From a checkpoint of a small transformer trained on Wikipedia.
Size: 14 layers, width 160, 5 heads of 32 (1 for keys and values), vocabulary 1024, 2.48M parameters.
Training: a variant of Muon for these matrices, 3584 steps.
MLP neurons of a small language model. Each row is named by its layer, matrix (gate and up: input weights) and neuron, and shows model dimensions 0-159. Each number is 500 + 50 x the weight over its row's rms, rounded and kept within 0 to 999. Numbers have three digits each. A neuron's up and down rows have the sign that makes its largest values positive.
A block is one neuron, or neurons of one layer that tend to fire together. Before each block is what it responds to, as a language model described it from the Wikipedia text at the highest values.

Responds to: Pipe separators after the first column name in Wikipedia table headers (No. |, Pos |), plus line-start dashes and mid-word pieces (H-is, sci-ent).
L6.gate24:545519478495501481449570444491451552547494573476529519457557472481570528387518482536580548615527468569469487430476438473520443576465439585535533565469524485535454486429425454448495475439480579480442505461539438476527491491509541444531401497512585458415553529515531630441549504573562422441449567432431496422490533515567543538525538448478455504497381497499620427463495595511501524470508485501519525363570642520468503481492482570515501529503527555530470512528489457464487505421502523
L6.up24:474547462461413494535504435605531555430559483545580525583531532472535491514466563449468536439394546525463542591428582441515543508496517459394523500522578502469615589573414455483446502479451477493428433589479498415505485513548483541447513542493479511444499600475534538530443543518523511462577467468490412473461511501572502440567475476414536569515495504497579549467515451398442440525517502466443529449469477556502530586480463478481577530528535467587602429544556409504504475456452430
L6.gate30:511508576528514524484489523549504510533502561526430506538423442564475582511578354499396530501515495528459497516518551605516550562432486469469502555400405517518471562434488488486400416608486486525564497564522502393467506526468612538452465518514505541409503556466496516528498445529384537483534521418466476530562494551544448470509405477521441491533573406422457474440439517513522514463501506463548416555562442534470481580561542445525523481500510471578542493506413439612557497537488545
L6.up30:519491447428528539484467467544524519519436443466494577607496524529470433577496465487482550533459558392439552594454449529509564532571459477502527474480477438504507476576573426531465473529567522433449544508587514562435518428612501541528487494580459505424526438402499418508552531537507511409570523512442498526452505545391438424452522451497473524516408523422524438526447490540468499544492489478457609427494510546476613563470512470508473521478409419494533498482564628565468463481583481
L6.gate79:485573457500549558515462506467473483578455422417453498573435535551557564437457472481484510453504388546460495562448498501464422451601401507521532501382461457587484481479654468488486500502533567452490488472519592504470464596453596539514452510515595403549572421512493521468442527452485524566502485452564551500464565518451540619550518466436546495464468498536469428561483571496433580497556481481485512438451542471510535428506433520489513486484551457583551555477470575497463522413544521
L6.up79:527472576504441562451462532488503514458492562449530543536556609534484527519488505495484490633500544571443515471509494501471481475507491499483446541577507435502465549443587558416522470437520494412514551516452533483481513506424474475517377534475479476514497466523549580587607526505529511603525600478603471493515455438455486456550402476551410472573480537665491421473448521443515518499396471480543397448473531478513539431485517511509561512476429411548560413438499486461472482508523401
L6.gate89:465466478529490496460563457561481491472467535548528478514551534480565452532544570571416553437471506468498488480604550489538572430517555453423508550507506526514508566553487487454632503473505444563567578527428495492524409427449501460462593567477534531487551500510581506416534580426522545502461448414459553618423577545445421537536480502450473462436504487525572413491489481505385573474554523585471476546455540449445528590535481490457426456514410466457471531512467511397454490591471505
L6.up89:378476501530482581561540529448582450478557456529518496503596452505582475520435404510477500416470499531454611484472470503554432508571503557457517452477581538570524453549527463541416456480465560529503483565466481452483524622457528545498487491464486472464596465394491428542487417467465471480508618503485594443548554584559496447579509486519518452526536454498536400526463506533390542456540453479478624486446598490489472548494495485440462375444472527523524529493525453470434531473540505
L6.gate126:457601448456527523454560474421498424543468558483465475530470504560466562433458463483504521571576542480478480489501423406409468443606517564461536555440417523554528467419646550495435514430533637476465418600542542556471520526450497540423457567430495504485567470467451550472453601543455537459495494471510501463435575496570462485521510419551454478547456533509487397526519512454505508497485518479490478527502464542517517523559539521580479531476422421484487513524484618484569477457591434
L6.up126:470433517522506547558479479396484424467514536562443517490414405546544550488461540514477542509490551538553537509540542459461505421442462429469561603523489431528423507587494522457516500524526465399391487482421535447470515478515399561555488487543486461560518565618527584562492532534403475459445429446512518466516586651387447497595480500501540475482514460434585510456489406502509467528527500486508471540612570433461465473505523476526485450486515511578533512519483525518444604533455486
L6.gate178:638488484581534441501583472530407504492500525462512560495447519468480465501443560453486548451458524471535458494518467545526549460507446539545481525408489492473536480546529419457534471482524432552528487551565491466471584449568482397487457547536483391544564451519417501398545577452489493481531445542511559539485482500408503481522376541467457549495508584433421567521519552434552446521438582468517389533544544475556569561536386546431494547617559436483558523553489497446499511531533433
L6.up178:581545537491443519442519507540516528477615619531505563461506526487346517506592520511377434547507454531397501521535508458501377463544521441471449540461551502556527478527606477469517481503529654434534528500534423497526510488460513485551438464591514455476479460487529512532488517620518483527529447484513533481512473589546433436496522506474423526601518540457549509424494467418518480490578436468499447427525517501498571463473485592458442526423427540479407504425527511435501491560488515
L6.gate180:486485536541481480588486584462527556549392551449496533473474416468546474520486497397538502534435472495450566392404561543484475571516558520496489536502469442541470469469515487515468462535461574568477536448498594476459503593512480523606377475427499503552489478503485545368515533538571495506480502457566512535505438498531549540600561613502480571515482514490497443537498520427509461494516424508417417519560533465442525421437371502542400523454568454550460412559516552569545475519514494
L6.up180:462515505525631545479448430482499544428550564530504474533418457449471483547510463485516583531552437448438487515464517570539473515532480594495551474535482528494528442568497489425504607392540459541463481526597445483484450559614510576517506483591406521520494468507496469481562512478459528513482454474560475527478404420542598545666515486545524478482448517469451524491372458419512490568544571399557451485467545571456471525471503427454608470532539506540447480495516428508508513440448506
L6.gate186:473500516505542506549606470589440451558459529485487507460404484569467506454417474546512464446442526452525455454476433501489526480546574514502535562562439448524593514528478518537528492494407488394568510509473576433466492473534492566439351506466517532522467452552462456523508543578498504471457579450556543470445510467540520532521464487622531355506483433488535519575494492477456511519566566535513489542634501524516530471560498402527458497487410514381500518490468605547610493497411464
L6.up186:494514478451556475453483495473531517511474532455461612477462569495450365521454446472483490515562511563532459534569512620620470513521429430486484526531467553464400480417452520542547479458553525561460513667487591463565547486458445513437499604552493510487536524444573379577490556498493484436434463517578549473499556520529448507494512498458372514535591485600558547468585421447454528514497488492453526527499558537523529474505464449463459540452481478521503475525513520419488507385486526

Responds to: Short opening pieces of words the tokenizer splits into several parts, mostly a lone " t" (t‑ier, t‑ournament, t‑anks), sometimes " ex" or mid-word "m", "at".
L11.gate5:534512514509454503444502520402422506484581544432607476485498438558465576447487456503523608534523508533493342552443502479588456425453451559469497521490471453556422560528525494475437430489453524526548574529558564562404571460441546505446521513503539511474485380455608479493602496467531510517445515460550474601461531491536529376435590475430412509518496524512480528478524498588483530509481498497458518479492516539490562529553462444490548462498493563455537431401503544573521564462565431
L11.up5:473442429510467494560488437427539495480613586576527554567390435531514456516564497424486503425501577451570477489446513517502413444457445417490375452503476481458500586496525534596496551481464529471437461522494593545473579495470477458495538404518496575510427448440563527521464501544522531550494529437583399529487469526470410493447596524471484497545514556507481571506544428516442497541453466448532557504478445518504470555558611517537537523493467503407440562543452585499594499507501585
L11.gate17:389512484462498533553502479435490493580483584505479493450533605537480552474504540482489406482446438468493536570523530446575439395425445492493486559441503586587406565557501520532555465556490499430441564484481510592455461594471412419421522475536544475556573529528502451518510627517516448535488481407436507461483533505570535478468532441400463502496496552588533539554426382449547536528510447538544569532454473541454520473544495510560548511431485528425440521545445414553505529543495485
L11.up17:556494574432550490393469520500578344503572536548504431580456491583448543434511428425435632489553421429526538536486595568444468445472562510562454502450448471440555495462478517466534448454544570494506444489476447484536477512503468519483495483600546458535490397464576563578585486452414497512468526531435463491437510478470492480574520442484516452589550468513525496457542449578460511443508560542535564542521400460555558514505518494528524463575435469483496513489543514491565447510587557

Responds to: Short word-internal pieces like ar, it, il, ol that continue a word mid-spelling, strongest on "ar" in ch-ar-ge, ch-ar-acter, Ch-ar-les.
L11.gate60:509454583469543499542509586541478444509511561404497517461509454567564466398464544437579453521500492485524487437506634479503486470500517583545518568609438573431543534523453449485429554482507456479461546434445488478590509557495502512424413531489534403546468497454483554485433493535530500527392449472591530401451441522555493529571586508461448494490524590527487548531511502520515564420514430523593468521501491523428395585429557444547515454434461535507512508557537465422501452416549511
L11.up60:445463484508487491522469493475530529458572446383511517501549559489529443460462473518525448468480503431499576437436495501478451450513499462501516521461511471497456576482552440464480499525501597421534445431406491488535500480506497441464489538511522459555538595504487491393591372527450518410530462542542547481464593512514450454454575487572418577450592528574418471498632569443522577569508483458465447585414548605475533507494536495579627436521516561543579437484557521527515471512475491
L11.gate188:500552530537555666518518495574484468579501490555501501497538485489461439545510562535521427422597535554534487519415465467463544549517510472477388472558507444545516571502471480528384459527477479598512461472504484467481579445551460446514366523509500470593634592430453562435507493469466463547492525535542501462491487463493410490468486526465477489436403584442518457508574455500492557432536621435588530442493485533514460529474510461498525391450522410457517477480488582548508491489453505
L11.up188:474511433558482577506590522529572522493467449547391476527467535524389456493491454474545524438512508472496488449556575501482508453486510535547530518559466575448453549518581532423557435478425457536508402481554454373533563407505497545541533595515456394494443548537478440510534514509580451570550485443477470359552550584457459514513457446529543446584528534444524540427539552490522483492439569514516454513469517392554466540557519487556458442583541450460416512503525532565542514460503408

Responds to: Short first pieces of words split mid-spelling, mostly " n" or " m" (n|o, n|umber, m|atter), plus first digits of numbers in tables.
L11.gate8:495555508398508506495443528506505501474532569457483491507469540535515500521501496535463561534544393558411581462501535560499402564478467611507475490488461570419512460501496534515434431544541532522518476550437512418504511502396478533447447511473588551528484545529532451542574434456535485487551499474531535559422533545505531441396531479396471488558495451497566570532474596524533537552472560575551446442398386472550477428526473421457589415543631445506540514529473501542438434441439451
L11.up8:490456548436507433457508461484494504541515458465444535525427550458452468450479582450426456582486434497506500533384557429481441572516532528520446613484516529494545500476561606525534495547480471477559391591432485552430524418457491473549505538468565617559464505488582483544455464557512530453502525483473467495459592512477474519488500552436460489553435569452599553476521516571521502558520506425365611426490498574559476504560403515455479532522489480455469517463517429554527407584510444
L11.gate30:518530521492515537525440462496502543475575548551575522532463517505508399491478541519503613420390538436538509541517587476532513508526467550576500535543494543582539536542575467498525477523452405572536511362523507453383469494456536342580508530365522478488526529451455510503523460554565476516460427414529447497393512520396507444519445516573463529486532549477529464496417489437494520541518485443470490463470477493556475539420486480587406529490580482514530518567538581469511534542440576
L11.up30:504556538506479486384525450488471429565506463441506593604536481477507524564554444591473537530503551535487454567499586456457494471566469481436491525433530567552512595438580496457479382499436504608546461540538414496417532455567589518447494523475555485582444487523510547489555485491450469404576508580613460509545512438497506491512428492527536469467464370514503487420517557459581476523507522480526486538475456458408524474552441478439467518462538447464530493552611456405441506471517537

Responds to: Word pieces continuing a word split after a short start, often y (anal-y-sis, L-y-rically, law-y-er), plus y-our, m-ost, and more after than/or.
L6.gate25:427518536541547441579556556506478435576441549448388529552514517468467543505505464511516511568440502476467506518538422402499526536535529517516538553528467502453484498435535438446473584567497495566438546501535467499483503475447435435512454502564369587487468491506505447529439665514501462570523493431522515460525594520538483538422496583577537520638385512466475539495509440448527526490467450501485551496520524485407426535631531446431409503437442522542559477527452427548525473494518493
L6.up25:509492565546511502606558494464477593483440513547465506492556407436422479590519589455400418574633524472437518570556502533531555464542477491443477475492510518525508579488474424485445476571426475441497475477548549433494460481475560502541519588515471489517544546555521545412502480413544502530450506482488479442431551519443441461458480597571541628537607442453440479470491534503454537492451430395567523503449529521529485532489502527446635504507471490486440562521456552443479423446539511
L6.gate62:425482516462480571572555466592497482528505522533594429477507491482532518595547483388521512535518556539481541508497513516420324467498522512565505544544425545416564543426552515525545513506519461487477397520484498481516549558516508492515451560463452467557503478540526556532467534487626566486385435570585460422504505553557463506544525475486455409461496475504533511545473468548437527510452405574506500512432507462561457599459464465469484584458424394586525467467515468389514456558513522
L6.up62:463430499452530543488478589458561503462443494510516423448404462454491475568514460405450461563534592551484520468483542525550486467516511470598497526447478578574442492506516415612534548449504438530548567422389530522493477511495540482507496520498483482526549448451526606436474548478480498492511547551385390478511530548427481537537489471500580586569422514499480471562474508445480538452568521512451428508430484471431504458565589519610572478593485407607426476473525465468553505555493558
L6.gate82:525490500426472518405543496504504519510464567433547540537456546426530385541559466533499451511556535419500526507560513464579477553510538545559445464458542552540473497535480585456487533478483470475572548497462513519522511410524444464548486566475523565516487469447540422518497505465426476545507566538502601520429485422466551487438474410518435536565382524407502616548480456561479398562489532600470456477476552384586476525495454526567350445488462543413533496505520535542532443413520518
L6.up82:542482463465490419570543490525551549439512388447526509477439452590515463521443477540548476499498619542486438410521562548477436444564490447491452567540531535429473498430545533513521542542422540494475511476417527508501445462541470437493472589369395573516507461521507369494539565482578518511528564517458402540492540544484492485521523500395515556524516474529488515498402512479564617435512473513434525497589515556448482539484469524554441516579463507499562513598542567510485472502550371
L6.gate100:466520563516557476500448537513502446485494486451487454440441492516476484406446421433478391520495512567543461560516500592506433519569416483523423434567520458595463520505444515529450515549372470377474520523535489618482434592471513451484511408470490534531466543497536547461476579431595365497448497504490515541548511543547476520485596501433522495537496570574490598453463506478458533383504544514509456518587508543490526504549496572478572546520480518490557465396465591521550508556461547
L6.up100:523393492547461454515575591492468506461485470505480514484476460483519481444457453459497491517503478541534441552469555550640446512431502605589561511561557475533438520485495508496487536399501480466464489458471506541529473542498533539557423486529399487528495437519408487519542414429594492565414460363521526453473544476475654474467491450449522389545505515539604557580517532492526524489461629607553502496451520470508496450506504421484465509496589492543464495436558484509491510579461574
L6.gate124:476536550489525486470550532565501394550495543545516520516485519440509512499563499540373527652472504491557564493574466404482521467470553489557479436481461502386431517571421541452429496542570420494532547472488510488525611484521569448385547472490469463462443439519528458501534503513521536473612460509485543570417583407588454488565497504503571509525455438526522487517568515509547423506426514470472438497475542555454455515505492417394518560554515464509370530546465463516515541485455590
L6.up124:554510506465488447527440535518548475589513531510487412542472493474431549535507450434412485639487571487503564441597492411529571546491514495627409501490454494377474458540446548452501466533480462556565569522581467492479517514473537437578487470490518477493483471570550473542539488543576495510429408466573520461532423434478443422603397411540546545478542446523546525445433452489502492560442554537535438477463509478443464532466533495548511506553552413525406542483492413543552541469516561
L6.gate143:375445544472506526503534518551501477551552532518427482501453502513564437476458508449488406420540475479444516512518530539475556413544468552562570528446495541558466451483508448532516559449536328542478582423450533427628489465422525440588446500566465600563495491566484486479484499460528511575512478501433514495507540505493561486470495421539566449574423507516507462564397437450448593506492479486461470490579610455451472507541630473422476460525459523563550564503521509486510459504532554
L6.up143:433496477518526445560641465461546383523560550496424485444484505438481497544451458389550509458569547498472525458518435509548469484533506483557548564578539377543497511531477497450422506450537497476558540474567533436491464462569527445514458517473401485490473488539415548537484468427512503598448554540470497518475387552480496545472553520555525531549561499495562427469488424586476590584527500464465405547550631505459504475410530476511445462472471578496559412434568505531537449542474526
L6.gate159:466486600550441439433547431529589430533436576409489524499501500574479444505478543473529561438486431528459529519583544532478423494601558459455597527548578523533508489515448502422507427518448550521473522510449514533499527564521513539353419446459542517486507576491536507503554418418537450492448534498503513447542582520506532532499494552575569439500542543508511462553581511563486512456626433503425495433474430525459433539465515450485512500489527551477508393489560454529531474471359416
L6.up159:498523533507549481453558558494549491527514485514499564487535528547484600425472432516441493556506545482377439393489581446562493524462374491530506492488502423563499523413473590438395446481545456500544615464468519614520539473509618564540478433565490529471380496502450542547498444480504525423469558528416512432576480417514391511542426481482489458522517405488502473522496519509521552568542481467505546484482417552524539481449458445453492548487495564556552588502542470506565533491507402
L6.gate168:536415603494488472550512574515473475460478560434488575538518503500533472514480536477502456539531460590444503461481401457452565507541511545561456474449460551453454393486470529507528515431547546529386592465531557419445550364525497517506480507536479501534578401489513533515618496432509441453529511618471520437527477522500496464460425492504449534534464548427510567593543343538417449509487485519487545443593481390447571505518576528554503492513500487459465544532548549478531513553467428
L6.up168:489508565575585504561460536451518524481526416512482504456558507526489516547547485457557555431547507471571558542536469561430542484472545507559496557562551567468449497552478473572464520457529462478477478427454517487458396525493525514588465548535464429490506464553525532426464493535476421508509498465530531524571478524490443625497538407463479449651466499517521465474547381485598501558501424503469447594536507509441407457407490412402485451401431530452432437501579458582490544577523519

Responds to: The letter y as a word fragment, mostly mid-word or word-final in names and words (Ph-y-lum, Ken-y-an, Normand-y), plus sy- starting system, symbols, sympathy.
L2.gate13:420512484491479489543482472489411496528539443458431390431452434490465444569476422554511530506479531568512403450586592582511529531550490557528499432565538567532448502541574454456461483480442549479506588497498538528527419523457542565522575470448435445469458539467425435600477527532512492541441547501552488453516466579552484436590469592505504458581472583500567552576502527433496501456512489488526485356515439535447512574556576455528507418429567561493540554510495438496519498450406503
L2.up13:561496486442477459479480568415556531574514451530477417551487555473496469502460489539488575547503480524529426469537484532521562489579525534581512545546477493455619538453537530491463498516498456513442509516462425468554463436445480531600430450432589535422549539503538435559464462530554529493439546557429451517424459483561408545618473554571461571514489475465454430507522393496425527550495449529480406488476444441524511586547529479439490418616478537560449485597520555460429423554482426
L2.gate95:522452457429491414499417582481570484523466440493376574516497467529480515528509446576513514496501579581526528498489492579447502450384540531527449539519527540542536469485510476512329483419544398516493527431506577451486549535462489529540502465505524472565495553495523526402517500383522449448490633513533515538544442478545489536618453550547542543454497531584590455476587562468516529432526426440441471495524490506535554429575496572479568409540513494473505488475462548463472431494443487
L2.up95:470512451379550492603569488502396473446465472489448508494521429460513503501575488516522551555538541531583452454576541577451419437477507427522545505449483486495499552510506602580426481524488491354428491490520528533512510518487492443538445510547516484595380484473423637535539552454589450478518482471487472466461523456512474452602483523538635418572513463478445537476480508459554494453489487458524486541476507576515522532440545523528528484479611507588542520449498624469511457502425496
L2.gate153:516483507448529462514546421504561593502480557479375506552484523519510505524505462475452521365486512510463492521520495580561524521419442426523404469558565568447470491544515479450520492463536473604514496487588464483502435479500450591528502425511440454429577494498496436465468505584486493467532508500558512569455536452539513529489431497520546508505497479526465541533653542572434534543447473581418370525530521519521453576606375473524615493515539547436568539564475475498400527539480470
L2.up153:522494596462522503535592464457510512517449513495515543544487549470497457502523507435435505424443473553536419503508509634504477457485484530521410571538487503462454550527439510448465577510446485573586463465551469416468369515502477523565527618459404521439564606504586509501452517569460465467494429452567441457478512434603452529508469431473523535452458398541628458441488462471573501469499535444495461626526499498466597503492468536505443478563479542540490464469507455589550495546550546
L2.gate162:505547585416516441529507506441510490523495502535481434458490514498400480464444511543508465495574477590461464535512475540550580390561489527508599487571362545464598537550460496501467517468484470628459432547503523458498428485453525476508421525465436530436492535545461410509396496476476447525494580551471468430543565592537528547537534506581518560500480509531564435482545409435456460433412444434452520486500453570534482536580599520462561572481467537430498467443570591528469479528470504
L2.up162:476508618461440531481502389502502555497527449536476498465541549531460501501482489510513470515488429530444376499532521593526464468560486514428597516579489526543577491492539511539476377511487434547537548481523515487516492525437568435501453476476442485398442551545467411581434518484415458498514494532433473458541472477503504481417540517523510401547524562431582522484551343496529512484403459534494536542564533557371462516553502499478554477500632570413517561501518585503567508461455521

Responds to: Short opening pieces of multi-token words, such as tr in tracks/traditional, sh in shoot/show, sc in scored/scene, Ar, Comm, Mar, and ° in coordinates.
L2.gate89:492552531474528493577451466560422508469541479492522531461477560450508468477551521464543427446427464478441386551480457517402529524430492519558532511496568487552406509469488522581608481364531474421531566441444477410557509463534532493503556520463406446535525477461403513537581477475547536505507476585482486541545468516492463405532455536485495504561568453576482455552557498529509494504566598494498475506464586549561448471530564459566406471438543458551525453551397639504443555457531462
L2.up89:568437486448598470501506577500481619566484469486545602522492412489535541492509455565501495494440522520472475519521455519533444559396550576519522552430450523481465450488573475486507595480488401458437539483477445482409491510455396427409530484467410406544392575501465540456499543469632556471531592516420492561499462470538523423564495517491522533337511468504506498486567575510514520494513563541577513455481536551535465511532476478536423493513535437421500490484493529544552559483449463
L2.gate164:478426472450477385526550603563485450453622554478466517439485491529491561487497531500365546514444562561591410493455472453516610544492459497543544489547552553595506452440497466460475508455453478476467466582493445572493445572503546501507455444505435474456402421534558494570527483460547584513452509485546401579504408472487537446590550471390487527528447529463476438468485460459481454554481588471479539558477478533535480500569514532481507499541539447531506387527508581589506484507437529
L2.up164:468458608514560506546542430605543482520481485492573583413534479500612495526472498499577463547489536530505440518581467494560517497559510421493568560408443480438475438472499508472531369571460551559507498441584475525523544506372562450432500513478485491515512567558487455424433437426530544444509513542383575449462435554545500433519504478523518470464559533513475566517541516424505519466496514491527472494529580428578601463571454469546538454517575412517479468417467484483422499435435498
L2.gate175:606490418454573481426493482506479587497494490461460476496511586547531561542479534410466502505371578456534467502546477493542449488436448466473435533414485557619463518527468562483380543498475511472460472532512597528569563434516478523604486509559546480497451514465426490457582487522508479462454512511523603522481432399453549429489569545621499430524561482490485439563406508415445600498463483476491444454480558516505534530532486424562528494496567426483532577541520470486417522538558490
L2.up175:538475460506543544525519478464437549499536534483480531466384491540482532487448587464457524501476423544474511516556453568561462468466527608512621513453446497559612381442571592477546468504495494491363465445575467465514467498452438512519522510545546531486545544415495466557554498574460611446483496573408564441497549492486469479367505547593533475465468451513555391451385483506507491472442497572511428512437536502556489520509526484425552578491544494465485484459499464481534495487570584
L2.gate184:544497563470523416430443594571536418462497542589483475499438498453480548475546437536511430520539430446415540476442551519440453546470485506518521552496554563548508471479534533449528451480494536570408393464494558471517469525419505443480513529517441460538537479525553450440525540466443533555564509537473488493440485529558506573502488528422389490477437476529502496608510468551606555512531490572479532516594530574505386444550467438530511524432452548408530471435567469635459581571495412
L2.up184:500472506434413461497500532447540488506473587488512521517531459463508550511566501506491478540485518363430470531629451530506474492460522584552511548493535532448556584494506529505549546510499418441525546517498570473584499505527355486487456474461477471526503497598501525481566495515477460447501457432490485428539528548526403471545412477496476554435519425473415527431537447507529479325452559491539483525502466553441546527416492492485597485451543562450513552526588520453547374574627529

Responds to: Short word-piece fragments, usually a vowel such as e, os or he, right after a word's first letter, as in B-e-fore, cl-os-ing, C-he-vrolet.
L6.gate45:513544495503498441537547473506424445458482449462452529518468577397564559577480498530447504388459510504630446543483542461452537461437537477440490546610462493530525470645489444530483481546464439524456503512472532482579530462496626495483550530471487525446528495543542484546512550385518542522479500498484370448539412545434616471505424504414576566484492457509467449522537494407559487541472414534517584498505514532500412524504638559470467541502453521485443467517513471583543541531507498
L6.up45:557489490432496470512414445510429522540509482580510490561515550469555503493468495528531514441566539471468616489597480518456422418420467465418465504453561525452547472522535533481511409530482518573546538535603502488461514482497488465531563432416556421466492508530507503419516512453525513534451542523529552446522489573643419446554468526437523516581527457489528502461562534427484514415547532619534488511423577556462435564506601445479468488601443518432526567406415473467491516472525401
L6.gate78:549564442564432493499513442493547453489443462472436645437547566406440514422516486518496483478536664403509470526495563504485501436427465463529500638522489488435513492519547419536577474531467580481460439571505552545551515523507557459498493500484566545534590525508438458534513517513494462576480535478505449441464462587562480483531479572492428397432506497499577499499541554458478428445483547469534380423455491452446523540598547536515532473518463609501501483554419515472495432534485494
L6.up78:433440414529452434514497373456475486444528552523460551531511503370460668529491498507428491472486521466562499494504505427488544512501409396481549634596492552552563473516435427496372462481511491537432530484477556489585498517526504459467445549528549491535456471441520523579522569479577520530386544468532483450500545509535462464567491481486485480419476470428455429437499563437571465492606578461504540544462542471547529575533577532505512540543551498476573559467506509498487480470524528
L6.gate85:500493396511526540505395520474461529517399577552566485522486526491520423585427466531492555480577496560452426571475556457532403461497558536517413541402501552490526495501470476483466526490426497480464516431583451510504564558479520504413468561516574585563586547416468407413561592458539470492450529478508433576464500472472516488513492523434484479509546434523459492501543475474553529431577508486471535476450458565463426494452544490509473625514504457461544467428488605555623534396476512
L6.up85:435507502611498551431496561473438530505440520486525551388469490489509582493412426435451543553564523544443452394427514452468494532551473497583519580456515550508513547590543576471410516478432564485424523548591539501509498493538466513414512485452529514532521485411479557480449579573503445581482535459558457528525491488518405559504413536496395424492590469549538472397516470571506478485511528509386536480469536531465439533510528474560513573471487520537440412547576531542524510390504515
L6.gate93:511505401488508521561421645497474549564555566484500606510546476452510479511498489582575486417511517523522475515510494533436511509587585456510507491505535655469452460452462498471415440534505434649524461554443516483535446452458499492457381453509503562490545489464510579496468551506491491512493508446531439391525524501510406491589512551458456496385543622572472431489433523440464538526462552528477511508480447500530504543410512494492445573421479567561484429557476444511511475479534534
L6.up93:439505484560460534470502454472579486475502481424501554481521531585489531493443437504426553444509537491534598603463556473426535478528441460480524482527527506466510543528558553543489443644524484498476565487528539398534473497498525484478566507537568524586435477534454427505486555523419558461551603520488496429511416465519529467576417555508422500416510453459463450447488552463411627582488430504502599510517467504562520518521569423415407515434493519461512387528462478597500506442510564
L6.gate110:499469526541543378471507484519570470435464541495402564529515501456518506468471529508510484495536474474554434391486474420545446452564558516490603562486532556518458589585475422441496451476475533560506562515484499544473547474436478475531496548589504479441471572483500433443473551532545458436539440446569497589490483497419417489567496549480568605442442400472494415537498509516434519487486539438503584544494581584420544557609450489473533476527493539464459472565516551519574606600495430
L6.up110:520509511549563456447482569549414555498500553517464469591381415451447506439459469439530401555492412503438475491427508517567454459442456419530545452536476582537468569632502452492521473525491500551476476498533427437515505554586551507505534436510475576481412460481569542501554528358545441484578423489498497525646470500446548545432521576475476597508596454534475462551556470509482393500525450494478478465493492551513517495495512529553494546510519540569577518497519434513587469508455521
L6.gate153:519530532515424531443513496417531540586549678487444505370507482533525464632484497501556492576497540479573498408529464535518456411390529488505496557421457514471429539481482599525495467487476420448474483503541561522489522543456565418488530564467545491544558576466447585477487521455542395508506520421435455458520464476487433508454496514507516544515460409588564495465526454515517482449482489483490461512486527545425493473501524546388488609534431537608463553564528521455547478556529541
L6.up153:495435610539408425505530527531453566508492601584593543382554448501502496543452425439488509464518471482526520464441529562584462462522480451385494577490522492506388539480497519438471467436481494508440485562504468521481502506539582428519488466551497394456447621455525473468552485562498517520466545536460503438538452511496502501460508526521481519454610467588539562579490484479445469511484531560520652454472432553564547461437551529449519419570483574430482527510456577496490433464523575
L6.gate164:470469506505542405508548547386482473543432556486446474550467456509489527493526513573504507664503518484507510494466358510441498473520538430600571498568489475462456540467531542413453555441479418517476515570482534500490624479490514539492522471493507538539540528509478456453484548421442521534433490368521530539454492515476464500551504494467448506530424539384517443521490449521492437557395475471630491475535594570540469466603518542526516574555465506445446577526514454579572537414511502
L6.up164:465554425495548448565458521495505525609552569480472427553653460482533481615461513472575499458511542440419446542499432517491407389416496495477418529478580561475502494508467488501529466488495530537561552492507566619461488450460498395480565480447489469489487467505503518537492516440514526502440538533503530512528606551520449495471552422499463427555553549466495424428497497388498523406444512474484599430470510469457488477530530591481529552530428568503517593538393573490492485558536447
L6.gate182:461531582441507399482555500495532473534503587480509438522587444528464565407535457482495509597459474514419528466529487558514478588527514448483513510544386457552483494425546534438461442470533483509404575469485493482547559531503600585463477434515623450449477426447523475413528508584556497492507495564445486508460622548545485538425489476467511399570454470497518473545497526481503363467431535486426459554536501577554474480440525556532428426454466563534535524471468502549528548539588558
L6.up182:478520562476556391637541492469544553518618565498464478517553437482512509430490453465629495478442495507433509513453541480478493543459487508450492488550473544548483573547492512540454445553535566458476502556499446557445567466525442543532578562538476562436486540428501494425573513507436466504553486468487494483496435513519449399454431555457436524431547436534368569553476566436469467426433525495434536564440583447450542609555557518478455550516491444512510491444438543535606491480450553